{
  "num_attention_heads": 2,
  "head_dim": 64,
  "intermediate_size": 896,
  "norm_eps": 1e-05,
  "attn_scale": 0.125,
  "bias": "all",
  "tie_word_embeddings": true,
  "parallel_block": false,
  "init_std_qkv": 0.031,
  "optimizer": "muon_variant",
  "max_grad_norm": 1.0,
  "decay_fraction": 0.901,
  "batch_tokens": [16384, 32768, 65536, 131072],
  "max_steps": 3371
}
MLP neurons of a small language model. Each row is named by its layer, matrix (up: input weights; down: output weights) and neuron, and shows model dimensions 0-223. Each number is 500 + 50 x the weight over its row's rms, rounded and kept within 0 to 999. Numbers have three digits each.
Before each neuron's rows, "fires before" lists the tokens most often just after its 100 highest values on Wikipedia text that the model never trained on.

fires before: " ", " |", "\n"
L4.up491:568500522591578574531517443557453549557428556483508622556460512441454423538456488567456543540557473403503467486580421453512561529622472421425478522476437480423585508494510557465529418501547572445563446427573500566576528529494456413397543464500532508440507605409554519579490404491435487496487544529415469538471511476457498560478576469519540520565415501541473514505535523475495500530614496557542448570470453544544483554546462497532588533473565449481401542501563513458519475417486470487480437516527509399463500476474492517533450549461469491584459481509489475557495526476465508487445497500437463418504467469524483553553528506470469427560584477531396456418484437550459579411557
L4.down491:457507583403452417471631403544487499467506506401524512442516552497547451486465584514440428499547440448500499551556480518401507421464488489517488592520498503542511572489560456585486421591467575532511456453557557532471510468478482438464519480458513451556469476468490580566488583469504583469475466434540536601514486619427488490410536550583472502616505537443471488354538500512580542521555535488492465489487503430480606406519497508461589538457501462412478467546533500562468452529562470430525545471500561438498561473531461536477475485425524533532454493488593418448540498468491492535526535552489513422446447431539396519494498502616401489452511498468523555465478590509570516536534

fires before: "t", "S", "th", "ork", " H", " I"
L4.up553:468537503462471617415574540541482431587514622429488505550518543562486578526541513458499528575462471516491418575472466411603487584411513459519518415474483477471474430543531549453526455412485436526580480532450535504609572532487518431515582486565415503492454574467505472586464430506506500470440516511434426547519467540566450504572515534471483497443551429452467468550438490455491475547517666422523544536447534493526481515419501508505513468436466496581471455547462408521564565451532524495413518470463485504516437510498494503463528496540531535460513474484512562467447508477576448459406476470557600561442454519466426427469495567491450609592615421546473522492444558488511538500472
L4.down553:543492562546504562464461478410446515547583426562461457564532491583526538558556587535375576541475527450503501502451500494563587420480486518510471397512457439459510479642552453493464501462491576391486562518590544529532537505397499504501488476405544538470438508591551510588481457461436427497533535524475537481509493471531458466401473496550522581489507550515590468528438464498454411500500517414425439531456491490603620441541434479581487520559566572469509435517537528634483446413493486455457447505449466410561474469481560478527509499472508544513430555476485600566482489474465558475507470571488479560398477472464586519452530487535498444459530531460543467439505553444508551493483

fires before: " |", ";", "\n", ".", "1"
L2.up758:543489526465456539455571581583522507463505517521503497470529585522450610588437497544430519526527567428463475480507554472457516536501447428575548464477413451415399340381472475538511449572555471483511506446511576701479456587432472524514534483403482482512575596435557455548497523444426523479529549449533384475481508502519508538510518536500498513569463487478537444483573503542416519537448539493477513550514489562531450474512471519426485473512537513495445556454520529552465491508475410569434564410416488441495552451471521544566476519457530489584512488468490576532489462436509502516494544456404475488486406464552477427519462503496439444463504493510515452480468549352493418484438
L2.down758:528496613452416551485660458529522579499479566535530500535560555551488462482503515470464494448404568516461531516613528542487491542544557490555501494439372421424477480485451499467525471487503530664481498544538547533519452503487529553565487394468469518571516558450422455598485519497454566440546513489558398550512451576459528524478491521557445473534536380517506508493416518531445502515452568418467456435537524524467538496554508505531428423533545525520473508453487518629570459355404483533525452514458437500564467538551456484512411531413566477570498504580526510472521563503374510490559531470501479509530437488506443522517542467421463500507412569426537481481473478469475473487484

fires before: "-", "A", "===", "|", "The"
L4.up716:494480499597563471534590486480476449490572483504450475532521501491440460513528447585523476503520581538491524606564621417537490438449550573496489423574557392498502503386523563549563478498509508493521562502487491463565457495421510531456426507519616615515638501524460494549470438567486421453515508444438572481507443492438496481464474550457509541505564524451502540517471514464565549553564500521476451464428572520519477419475444519499455580373352509470532546485412565516566437531550448523558550504521475578519501531394485525556525508415522524461525518477479404507511464419409499477495479541475501609509554515551517464562555422428521510451459517468476538492388484480526475530426
L4.down716:490471449485535558609445508540465416472445474463452431509533505483531422512433359488503536553512522524555497594554487529496531496580568610519501486481495529426534586510441509513516488498479503550477450476444547590472494445492464487534563478454612542473489460451550460525489479484481443445517517370445506428599534494455467443501532526466553511576490497524544526492460548511451536397476473546494454519431401477494431483363535459557544490514551507419541533450460584532447392569552545551481503537473448509558531511557426530495431602462539558464518483445540485515523581514442504466564480457502580467428419564592628487477492552516464632488523426516546451477390499477565527531563

fires before: "l", " P", " S", "art", " In", "re"
L8.up151:526490570441510529483526469585566415491544476465436520512519451461494598520412535526501459480528501517523626521540517488464494539483531536457419554484523543394509487431529573478484470519584556496508536454574492526438520447545475533461483495454596491599484472527439448521424487458494553503434544488506462544527481471516455482534426507481507446487473507476541537414554568542619550518632500572483493540555526478455536484475541487433497525572537514525453516568493559520404528429474408503552513517452584540434625485625441507460462473413492522474596500579622409462612450545555614519424448499478493520533536488437386468486537528518400426461529469443532465501534492403481486471430
L8.down151:571471501458511482584510591537611522569544461531512569510466549504525509545548513480438443628545502443471440507472591452498479415532479561553593524470550553556460482460426427572445493323496501521516567422591492554460417508533512456489448495485546445469441347492513559491483500513548462471571506465491505436464468533496569478445520569513522553478562507469458491415480550494505614436499463481562505513465493420503410538451403549494516457584532538513534529483529434519469474520492512508466449516443485519396496469483534518599465415481391393503472411556487582481498502523415489575519573471514381485494403531528472549566526512525507533466461511469487539455518497550545595550485

fires before: "\n", "\n\n", "=="
L3.up696:551451495470534470493484480475559435534560530444564554521565510516420446468535535496463477417511534511566519487539465549483488533475463497485489428492528451501554618465510449532361542519461521483529448439532493526461554477575458595509493558502534427452521549562536463505590527540476454490549529520505449492543496474526485486489445446481425473591463535526539540487473422559454415518496572537460552385530538527460622619447432423430401515580485433584491601549429454387459452471557557484449488423535578479420462466557512440572496567445487503520584486489540487496449518592512490519572469502565475458525524415492381484415399576542506486529426449495487552622474480473509524524455
L3.down696:467474378482484474515525484546555495479418474607522593484474471511546468524507557507459478414484479452367470490429423516524523514531555593460511483545461500527479504532515445491472494515450564572459460542430457468459519431461553576465411556492517586475480545481544481457500490496450441630505500572469483426417611480499563420500388505452528550466501529467454512475544492645473476544474508482510471450441531491494549524512503481390542520537416562430477552514518563547554544562498538509496544472501552588510455482456431632566542500490607518454454515481511486523614430553489522585555487403432410447464604439492545561537550528429489506487544516540535463584421474478461502436556

fires before: " ", "\n", " G", " S"
L2.up37:475573464637566545507530472455482470408354531547511604484532517538502543543566470472499537513432568562540531468517452551565554488493556501497515592469573399444606636441486580529452489450618467540568479454502478553555488486578411520520486509421529551530506544547523408480534549514450500476606494456519489432539490506475500462456548437434465496533561490499544427431531513529419470594539475454479422472468477574536484505480417517500504539583500501467437470573465447392539572477483487514485503484462365445505538522519417497495495472544480628451443560481527555553523539486461489525489545476521492567516472552449444456462476469514530488362468446561471438491468486468545421489536
L2.down37:551590420588606478524530493473546486490461566462466533449476579452491497511437582437422527539470478455440483480409440451526499440512473522531541576520539534496560583535517527508517566456577516457580472497511608474458549508532536493524453448618443530536468472581539566476516484388462529400490456472491429461497491504523581546529561515514449468486532552486512560480471370437439490489548482447456488505320467573499505515531497454531513536527512599431409467395447530521473454450452535607468441393505462598533634486587454448447492543450473481518545574536469501567492526478559528481578471492540413520532534507401463500450535569505514454432509487514521467501490482471446554515531

fires before: "o", "on", "an", "ter", "m", "ue"
L3.up275:611495552559532454457538402463522537469494430472505480438439475446415473506468475487534505461554507559533521467441454587523540484532510403501459464484535467511568497595441434535475474486515529448581447511563559482562525417450558423474403440468468582516521423552444512444442525620583560499481553455533458511441502593484499421579470473576424482520493503560434506379470562574446544500566474425531475538460494556485471506498474451435470518563500616414464524519522548518439547515499496610542450500626570468498462549498409563522539620482452474487537487536470416484574489521539562488462551465517445470449526623523494507481484526492492530421508497437524509583461533488423467539402
L3.down275:491514590483436461402523494537598468422537461449506505555373535563431521503383523541491463516486472503490450513566497460450483531534470577538529463487591524549446467455483479480593489480509461590419525552561541507479641563539463603520548462443477516495472490556518495469540544481473517507404550508411498480594564584484519519575564459381501507426457469513542361524462472524463518426515422558492505402561525556469458485447442544423546571478427553458505523590518445507569444498493494508483507615449560443477476586536474532560527434509518444514453477521446557454518507553464505516527450533577505390516509436444488468505518528539396463463475552476553480489570416494592473553480

fires before: "2", "1", " ", "3", "00", ","
L4.up697:558400461478446497523542502610555472444440477446587545546469528446435513480489508547493506510499471494663516500506444468493430461544512448434525511460434490514551482447508512595493423434526586520495532405504494610525520538536434479479607476511455441489565531507475511494465449549411570539490439467570443499422512519449490585510559471539509528515530495550540500562419537571527512555539595487579468500516397488486492438527553490372413460549539505538489435532532580466436444475505538440479436527456549515524478563485534523501503514469375532502519496463452443506472476390558507510465499493390404570580522540523407412582484579478543434530516497487437480500461529521498503591644
L4.down697:531513566487555523488460508554480534483509517465536498521453449502439527484461401484470483468573434495517451536539463474541495493537560466477414430529468431482507512539522585536568490528574581578541487525550536456562482594409514451420547485484523444491539502563555472590409554485544534519536518435564493500488436505444553445480498464478525430539541495451429404457469618469501505457575582490430478478468454549490584450466439534569503384363490493568539409540488509407544458492535527522459467461391535508546559529532439445540522486449548500563459463501544459440608476514565463519553444544481526538416442428553389421581559593558575453503460456491522428450547507489534518548628

fires before: "r", "op", "ub", "art", "re", "h"
L8.up83:518494526412580450361463460456554516485492381521510485491540550539477504461439506502372445452513422524486560551546441564464568499608537534532575519479470524515455562480496537367436533499549573503457624523513522510571424508477489476516527438470496534432432436486555432560532516456509428399415519502530528460513572487485476438506521435522554534509473512526524482492490482527582495616554551465417543542660577463473519501549497519395516539457432448434508532587508490491356505568501398514538408538527506456622578543567527563498521531487497541571502464506510553469486541462520586477476468548540534491489502515463577551527520494507477542510420465505436493478471489491500495596474
L8.down83:521503528494446526406628549533549513485496410508443423521563566468489551440417407526538429417458504462553509466571521531455514499610532571560552500520532491574440443462481563552488542435532538462549463497582464488488393454489455458465657560539487592491488484535494521478501595489483482441444484542519509495508489547507585425504578552495609437559491533522454521479526528542506529544510474481485489543504471435394523595499469542416495550513501390464522413505389393571405573636444477411534522436484511517533467529560524540494548487568534521518482444483408470458469524480510494456531549395535527431458470456578491514558401443469485507486495475509481512481528475512496511596486

fires before: " ", " the", ",", " he", "s", " S"
L6.up891:493479460550538457543561458575536524545563377497469484495486525468417483536579543452559494496495497551503555554487569476497454504447437488569421502501430482548480625504504532481465486470568543515492483540505506503525546490487485490471591532653546549433528409550486515569573438447615498511467486530567586529532550466421503530498539572532561520511577569566542472540417660596510570484560551424493513535506454533550475507549507514485469593452568464493557516538523630489481562475436444445531480491432510553537428459527453513464532507543450595523534507515471571480472533463506560579570553571493400537539560434424436541528423471541531496481494547463498487532412504480628536552449
L6.down891:504505432563546552592528467472559470494477425565565468478530499520508542432398487423559468418454481464484564510541506537485484507479528476500444485502494390462512533524508445592566493508563535528458445409505475444513515504439454473517413527504550449437542488443504480541491464466539439552492525515525473404536479423479647471465480469425509593545588454455557482410435548474548475558448557441495516607446521628591552530496481544490505467436557459486507585568550487408540468462531528487464434431555516565489396512443464514485430532551524505487545444550486568532538505508443456548496420570431461541561523386492483581549461505433549491597515536393504393441540480534528527567584

fires before: "t", "s", "c", "f", "st", "n"
L2.up303:510478580521402496523529470564450604471417474532543468423506461585518519545440517530506566516525472554637549571492473518488452441435450482472526457414514454505488478464514525399413502471536601489475445502457556543541622500558470547535579514465507499539495452502439446524467474441594446538542429484473494496573550515563515446488443489410491471538523407626451507497536492418549500520465429505546531466465544427499562465548469518416541557469508522486513460473446437518530522393470621509492500426559565486486461506578552476532505458511656486500542452522510554532504533350544519558417531483539563477538444525434501463544613558455581569506484487492478467431536482514512403516460
L2.down303:532478552457472533578449464553519518565544517504534431446469481502485611523431486443461528522449425596562524526429496537478499522534475431549448438423567538533490397454529587470607503432493469540512503451581583557572571486516453459449405430484460406462556349552546510515554439494594437480548551429490481523454475437552467472557473519474547484490422446532545471570547516472478462511476493510490446577501524512596529541515485468378512571525425466485521368514476535491545491420506604500531475486593533396477518518424444531542482555541452453545456511556502565608525520465483505465538481518454528514504435525530560436483522519417553524541466429562561481374525474552496469555510

fires before: "2", "1", "3", "5", "ic"
L8.up36:533514569512475518550564520570560482498518453548509475499539361515414542512462515459464505526466560547627518495592567508460469531571552451396539421542445438461530515431532547441577555398471453467506500490494447563566481458518509471465465406510456569478463514518502577513531444583549430433511449551580648520405489559488436524508583549482594444471498488515498550499419612477454480487481510506489481515519494541465575461506533560460415503610490570440513469517477463531487463625503475497486548527466514515603469571527539493464456428445488515536512401529545467536418490379528506476531523562516523540445469648503464430501441521461555487515490426479459496416526576474552519516470
L8.down36:524476511538430481397564513491521491523580576505514457534431547510485670403455560488525421534539543509512507519477557473465447435542481475508487495499559442473520497483493522514513516483480501469472444479552595527490507536464535517457452561420587536519491395453501505492484492667504484533506376431560539647466440535424549553479581526441524568491477509537478567523466481492561454531543428482560446475508519539522407486483409570482502526575389484504475478482500534515557426476540473473474542451488457489578563503587424501559527522456563466478502378484534551544573484419444483423587514437478488525505505449487543428536479510489370530513507584434482517472438462425549503637492

fires before: "o", " ", "1", "2", "ion"
L3.up629:462447488593520459487510551506482503497573434324519563479491453403495529476505466466499534471509419457552558468605516466544498453494488590505545526561540471526490490545527481455419517439580532440491549420436548530580466509458480576488486470456529573554419531554509511584393504541647521549540506460548536515517574444354506478487487498545556505521494487433481577416517535423445491443458489465506422526573527550482552524396494497525529486515457535504522415471409551518476465503547483475519462489490461504511539512568508549494483582513423535528396338461487502451516571405432478480532456469439576380598546467551441521519539531462455532525494582484501475498414514473562497481528
L3.down629:559509476549499562595512473408489525499512560460466501513411515489454519576430502635453436476490373435537484506479457554471554541567510525461490416556522478510494539580566501527459479414497514498569559532461594434487501500358491479517476515559483567497532528584478483551411496457587409472546536523503544553494467493476493536510543444473516508478548582564506484502429563467467483602579511458576482405520516487446491380472563444457457518498495441626535492523490558496569441533526522434547475441536465493495519451587492522511395464434431544512437464453537531475529501504422537564557434460528493416514512451463447525454556582416465466610395513541519482488509562521456446598581

fires before: "\n", "\n\n", "-", "=="
L6.up415:534528455515436444532511470503459527566514472439456435558546633509496534556552504581494488434418432514513490527511433537596527537547427556483455519592563526466503563459522508558537515487531464521479488505454449431525520542604547489522512523475617498390500510467520494543434555478544575491517589502511468547492530445439516444492467529425496391616531613420497543456489490530411469496486523518531455417473489615460569437466448464463459480477509429434532498462447558591496443396483468581520481323413490521561550457510496425559535579445521504501528561489488488493489562538385477476531511457377596462462529534532490557498530517422566533500467428554452501520493501450532512553489
L6.down415:588438460461563481427438450573480413459453463476361406495516593454478463508452423475522516530529490520583436460502480491519457430509532593580421541555473487447439465492554528505492432475470471464480562551566532610512476452459498510474572493481515582514445503541425600514583479474525483425510568499470530524563599526463577544498587502484471454599465502525547510507507562563479549449529554564578497516571437537455431418485536500572472480457468465598478492383512467463485498482572555579450575435545458420421523427583567577480434540420528592490488467531470546527513494472532543516469447476504485584433542515520417473474483485460450484536519423553499502546495538486436510596413

fires before: "2", "4", "9", "3", "7", ")"
L6.up783:558515511492555393575521487556514487479423389437620421555424460487438499495570520478534506452496538534485505425498530532551493536503421519485557555520516445511550523573522536450593592440552411397427495484537524574538599451447435499447494436540520503356544465509440409499537410489492528488485465466482406564438439509439464563500478463542577533406531492484526549557469496507473564489460514479524427498450500475470544405563580504501519464488575522427531553554511501407542513463542493496503614552473514572497459467535477499541481484470419492508514515407591453537500580562553643469465442415466515549512403538507559490456549531493546501522538481442449485588531467471485510530588
L6.down783:551592559578528552491486431492501465500473452433486458553491508431551513599528532539465593456468593482398496488492442529529551462552525466472475476564469430517411471509568502591528474554520565467516471527389438495507520515502495437505519493530587470539437532477473476467554548538473486461476471442479360607500499475485561541556477519478585479521506504608417467540511494528389447424466489513527511469527516593466515558470486502483477524495410488529607498599421454408479397541546440504546525488585467474545547492479442458557544446517541471520488521585550530614494618500498494500501467469415490467518511387445532431442517485446582524563505377472553474525507555495340490515483

fires before: "1", ",", "2", " ", "6", "01"
L6.up670:470385529458541486453540509624469578541521440553609478526529516555434463521505435521501452498455545438544490507421535500563502467469500552523431600524551489526550498553555570410507486531508572482538448531583547520506507495519469538478502501566490453452543471494514540447473518561521506566431553444458520506481529498542463516606482486478494481377457596501527541432475657512555524513572529511589587589556429526497521417579493566536402423572621420577501442471543562599469533558521563396605481475523540545525537571573502469479488545414404488487478508495525479529519533467506446460514480511433481544481637482569433504540490501547508489539501573489518549522503550567524505454543
L6.down670:547418541480537565495539585524518459546549420539491508507468515571519541534472497427515499439477450537509547537506545414508387542440513407494427544551481466438473505550407559550565429428534497441479450442504541488507524590426509454497473416549554470469534453562561602504466608521549515467535565482470490546511533509334552500488439436596455502470478478489521584450455564409438573523565463519454530480492526502438526474595489506493548495468529475532460501444494454488500535449605459527578447486392437565537485587516539579443427524371456481521507552490556535460464532529558523505519525513532515514423472376460445391491503502646514517571499514469533509471485514408531538522536

fires before: "\n", "\n\n", "l", "=="
L4.up314:478574570554440533468567522465532545511623511502455561589382460564496443450597457505542512471388531503505507506528498525485573458474383520454549450582522486539482509466513635503483441473565471523456516492495584442447606470481411492564497538444635548391498501525521458549438562557523593484528500491536472431547473539571544453477468490510556478512544534513584523478386436525518430543575482500480565506439547483533470491495475515570465448457500478507454452508548577592412493450471543508496491496505506526510459535501397479439513479400448569494578601488572486500432531548447464478469477420492531546584495588548471487515436527511446465494409472503487587437392486469427485517513
L4.down314:527472458554536403672454438464532516481582519570470531469506461552484476521407427494530520381539454606501524517578518555511617566511509462499454525492566489543483440447521470502494428483544494477532592427560468491489681423497560440484522501536629544493464496494619451438423549525520457476491455477450497479557433477538484453486447475532614515502500504532563501491414481392505436604527508526551552544502505538544513522474548519509415544450505521566479463501453520472419474471568410554496513478499467585520427470464505467556529519431523507498540549568504454490531512552482490534386477512530538526566468482461462455534417557470514401427494445455493515428441530495427450502581

fires before: "\n", " |", "\n\n", "."
L2.up782:437447559482455478400536519425494526587439544557518552417501448492478549524483559507449505517465536398526457481598517471459588509487465583444594446545623496473531525456514462496539509394528560574634495485500570537542466552451463484535527509446448433494510534501445571572480474605593527452542464478535471609575432456573599548503438465581478562435455487510424521429479542432461485474523409536501575507480444612425555545568511462441477554486605537506466446430531471492472601466554449410525408483452509449479523457539494412515556491580485534420515528478519505483593483466510493427522498524545526518467482532514456427504500493510480508550463614497522495491485554455472467501561
L2.down782:521455512532455501436562550397569486554499496570466525540530464508501500481502444460499468473467474451568550578491512543442633490445486560451531497475516411552523523490425486619508455532417487451461465430413513346572495547492438548504473439518483484458489509563369567478523456507572558546557446500493501591570540469507500536543553546572504525506500547494498559530443594573453461546567458473517489472533459555627607484551450462465484574477442500546555478463435468516485436466516414420485458447560596478477531348478493428460489528550559506471442475441542460541440464461554519485477513456478568554455543535446432449455484529585507516571524598554455490511549438508488394524483

fires before: "ac", "an", "o", "ion", "ter", "ic"
L6.up156:586489525480407422503519558484490462515498546496521428529587493480510515574554497413543552413533464515498516476490507437508577485530467456500435499550528525559640529538435548580504396525467505463574464427494464352531470362414499435585481578467532595468520462476508489542539493554534576464499553570524439482532522554512526496414500474515591511424492533514426492565502539412432469456581441488485478513475502476489529440433477611413523540533494548486526534501433525487550497559417492503457514459562495506518423511488367487532536488507454501551538517530580506520499410478404502454590454438481421471541548551592479487503427502379567521437572511489481461490463466611463494473446
L6.down156:420520541428530452479553470425492565518466460471337460539482579504443497478525513486513439422494425564572574507550501447548442564418526511426414535538541485445506513515483416517514505552507533513462521469417558388382526465486458505543478503493562483533521510457428502542544476441527462488434438543498541386522485561540565617484488516531506631467506455489438491455482473447500577455465480521470530443460420531518511471513499504491553539476458595419501490526499560527607500460498426518544503491525431464505529496596573469504456491562478511464475580477393558522583477429476521539524479507468496536442459635490564609544519551498584570574533496457467539551372479571513580548546

fires before: "ed", "al", "y", " ", "v"
L8.up835:487511526510507473525490541511503568426567524384449495489536480584421578460551386513488501486536525471537459520535550522501491649458564411472466536594448410424399493519478503467443499529540491559386546611531408522546491529420604462529493546493528548494561433502448571485486506578551476420439482451466554522512488436484534511562467450498525485457489470520497541505519448585519446431507463451486511481446506558492592551609530504544490392494433523504537438484522493495522335433426485511478486465555499542482491470560562551423452433514503517512487486452469491600571565462633525460583466449473515509522484508500422571470414483515500472468447465512403522569466591490530520510578
L8.down835:560575397451568479517452544525516534477499488518505527597543494477539415535477414458529478485442526543424487544491485576494491503493577508389568512499534525532577534407517496463520507532506524584526476543484552534515469565460527474493560441544560556466426521456464347477496449549556483531503465487491447511402460525579577566448478555389545579467460458446450502446536441504571522433457458416466540566477584476376484554526494489470509446543471519544540571431553457539477480451477602445532534466543465429421516484445534557508498539534525546607412463498405479500399451524496453459461403463531455593477450566609478450517505537485498563502526421486556505451530589513525424537589

fires before: "es", " St", "ork", "at", " H"
L6.up134:471505452433471457458439506473457507356592500480571506478506523534573504527475536461432494566531552558593534544410480555485536480514538487469461574499435474517420518474460479499518516478521460532506530424492552526681516512526429403450515548541563541468487564536500476604479565493531526573548471524546491559556451483524377517550412531558485491398449524513484386465527519575486540457532559548510596493508440467544512554528401507535510496476535485449519427378456489597507584559570494481503481523551442521549427543528503571505494504522515533559560483504505485524491435498574502652543497551469529529530549460476399542434541427532418596481534483489552582479443516472595576482481
L6.down134:488485472435495466541480572582472472466452482523441466518534580478484653467544463467430412516449525481587474472604510540494568380428384507526470441539475375520499512556431533531420585454495480437489570516490458553493463537510509456458554511478499510512541544523495510503479437505482602460457464535536466485525498497568391525400447515587526485485504490483510545514602423297449489531492582415480430531452513493537531442524445456453434508499517466492523493478487471464420467470506567513447410489521470476483618484578498503509532578564474547545522576484450535463525627540538435432507526460534557532529542500515519485457449604556478591430492528512495586512519536511483584545492

fires before: "n", " a", "y", " in", "t", " "
L3.up164:481493498480535578553464505523520541557617428487443545541482469539541395562480488513428421462483548518590474441478549527501435552468613521518488522442496459562460513460517560497483462502525459428560413492422504469486541517468510450513643499432417545565540400452501406565533486486531409484516422490552550495487547531435557457490531547460487431499504534521564560452454556445440578507469432427508414517601520549499473621482453506422581495490668535553455482432445509485458483488543529523485495437510558476556450569447603505487510508502591549494475426480542504475441549516568515567536408591518573438448469532417425496526522579484523468465504440544513527504530522532415452478505
L3.down164:470517535449417525483493491594391576549634408513475563539501458566443490477361571567470573566404449513485509539514427418459468522492578466546537531545414508532536469476478447444470524493524548478532514545468487447496498589559466431581519474478470524449524455469557486576444630541470521539476458542520495571445569507518485500496611478527448398493483500455552472461534522457550521642500454516544429486520465503427453602406494523475518533493493428497506450444505558494409469509460439557577486483501510472534555475520479538481559483497502503522515457469494517474454446367582530587554471504401445469462452455534627527564582519460463482544486414549523542521409498513441510545496

fires before: "A", "-", "The", "I", "B", "G"
L3.up734:493448447542513498548613540510594483473460394527413404535522484456546548435522492494472480478565580479585519493589437529637476480488534546468497612503615484555629513445499584515554452511466446500565553474435491555459496523549495451388531500506541406486558579511553527553543436509466498462481494531487471460489482439443551547512502443465464487552582530453486544467474502469493416457503510416515436439527518448481597385625483466538500483489536506445499502535456568555513466555494492389467449513443527530473537589513533440542516479439528571457515526457531433425563454551494420449467445499530394524542534525515488525461516557483487541544469617503467572536511533412555534405438
L3.down734:478605493519520512542487542553466382507493484456468406536568429468531558464386431470442446550534537585513480478500525477439461509531480492454546437523405520475472589505509523503501471478497535542419528600411491530513464533499469493484533439460470498463457536444565460540468473463467497520498493461529484528564544456519576456503488589569556486543495487540510513464401504463463407433486455529483555543516527524491553536436513495559547511457462501425488456538433557535526471433592485626415505381391421543568583356503529480398455581402471543583517529535529534499472537546540432500554510500480531541464375564493521479482477521421525552504550535495562556469567614492600519440592

fires before: " ", " |", "N", "\n", ";", "a"
L2.up499:564548479561582470495511498496479474475523534538426502446438571592408430456431449365485458526502505491427492521599470522586536500510410516484548526461504565510512523488472516467579587408512435545485539515475521555513478536561584486484513482515409514622399484440422421497494449550492518473528509473549522380490499527576524531538514460497431560526418553533531455553516488518439468406452518501517482465495593543477482504537502537472559499472470546487507435471479460558619519537468427421560519506543559559530558463514455496470512478566477525522476546521515427572540668430549580527550520503523378590434530473489498455381526485457486472466493417526448560463518490532364505563530
L2.down499:424500528470449525546572461460528500555441549563577473456410545563491550461502404518559528543505461585444385427442466525572554496527481497527506479464462527541391450462590518597510465520575510471456567559474438481410510530427541452493437476502570455472490565502526526508538507524430600501427394454512569432542453483599395596505462435499487470496529513540512487505617445454477518449441481446500408542534546558386490429453559509452521498414532497533455496465469475493500399582450421506440541455524436484536546459531509545466475501518522606501595514523521553618535548546470511523480470539490534525550435519445584439489470541565508560589525442550548522469440566509438535524481

fires before: " (", "\n", "\n\n", " ", "0"
L2.up539:454503466566525519446486429589587478470425581519543537551501511513424351515552317529488474490476528540531469407527572517531596540458483537602525498480577584585488554549499526509458467454548539528571552509550540506470463486569463541445486491454504445538464529509542584506470474549518494512617491506540438467501410450489421447493492528502528552434434515480487473507498560536469460583496454483545480520494533535459548529529422568432571581515534552470395492479535502421538582475447365422530482497397450546407496520541488481513507470512508495457497585471540429499514552506498452466589460520569453436408452626474467548548496457560509566530518478557435512465462566529498511486590
L2.down539:505461330550493518540434548433561529497429563546533522530491458495398577481505391477503474482492548543534468451538478505506454522437507519525440504494510487569465513589525483544503514665571557509521433499416534461502513583402497430494396502530524451471552521486489447545405570478532530465507496625602552450378523463520522487581398570468427554488554514520506502521559531558429508549556434513430500447435544552501446515502465505475484465520497528548539521578441499446529475533534439562455546523548564612511521449485471549450445491450473590434516515509466485537572556493459527437529470479465501427544463470515620484489409558547448484435446512491519440483381517575514496439472

fires before: "v", "er", "u", " ", "ect", "o"
L8.up261:513459403604514334490449560553448457489474579518480548442458534522488545546511491543531435490466411532589542430440514514493401538586528536450489513487502479441476592588484486604507459542441398457492505540470561391449497440581549515602517517614451444532431461562402485472452543565541494517465511552521571507448374445490573470401519450436427524487531521482574530476510416532507451562487510443460458452524488457381505504503492468493518539514485549507504495490412536504512489477581489528435452501438429551468495449488495529485409517483616528432490484573460656560485518466504420510470499410488535481482543511450501462538477494561485485516458527475486490536499442480591492508539
L8.down261:468550481461441531585582440444561502474535492570410454578376485592502457416399484507476550483529489547465508627491546593442506505505475541542547499572453469547518465449595449523481414508427637531552464491547512488433482507373467596497462465545551456509524469454413451559597558471475457491563464432512471528469521545492473514528589569446453491435500507504483572533475492535529522448418540543482517438408568563505479575507627425445483440538459519577496524429487443505484419533442489453568500500501504521520524541525510501607530408464512553490405510435447504488585545574517390469479459535462474516485515561523450439492512505522445512503575506534486493561546541553458432474528

fires before: "\n", "\n\n", "-", "==", "A"
L3.up618:526505479432464533516458566453486496489519572510456436513525321461482476512508505510478495463540532534465445626510465534484561554470507500491482503524506486544537367385533575518530501534498482459461441502444433480569550571484557477431462488562619511418567489528511470522489408522528572526521427493478596458537449488455456432506457556534465475568572499470571569499500502515499412440466529488454522385533535537511550546578451561419465528426482592563554483472493582501513490517518429505500494471548550565593480497462536545536509566411516530553494498413484490495446519488467474514515502410447534527570554528626457510496458473445522528544372448455344608552430540509446496475431
L3.down618:445591485493435530527458571471471456466459562397478423479476484457458441512476436577518444472554534523478511573662468607389550565535551506480441527529579512524530491445530521585475436558512508511425520491416534519552552522425534581561453522497481566412515486479476561517507538534512521463590580400470419465595426432500465456542480542501565490531494442507533469521497529443503555422492501435519487487507544522449528558492535459452486440399527490497549512435517624501437489433508526525539440413502468526478474401508424507465566632403531583511479531489421530560491499568465511516571495477389495548478553543516502517559381517476501562387448488494523508529485455508480483565556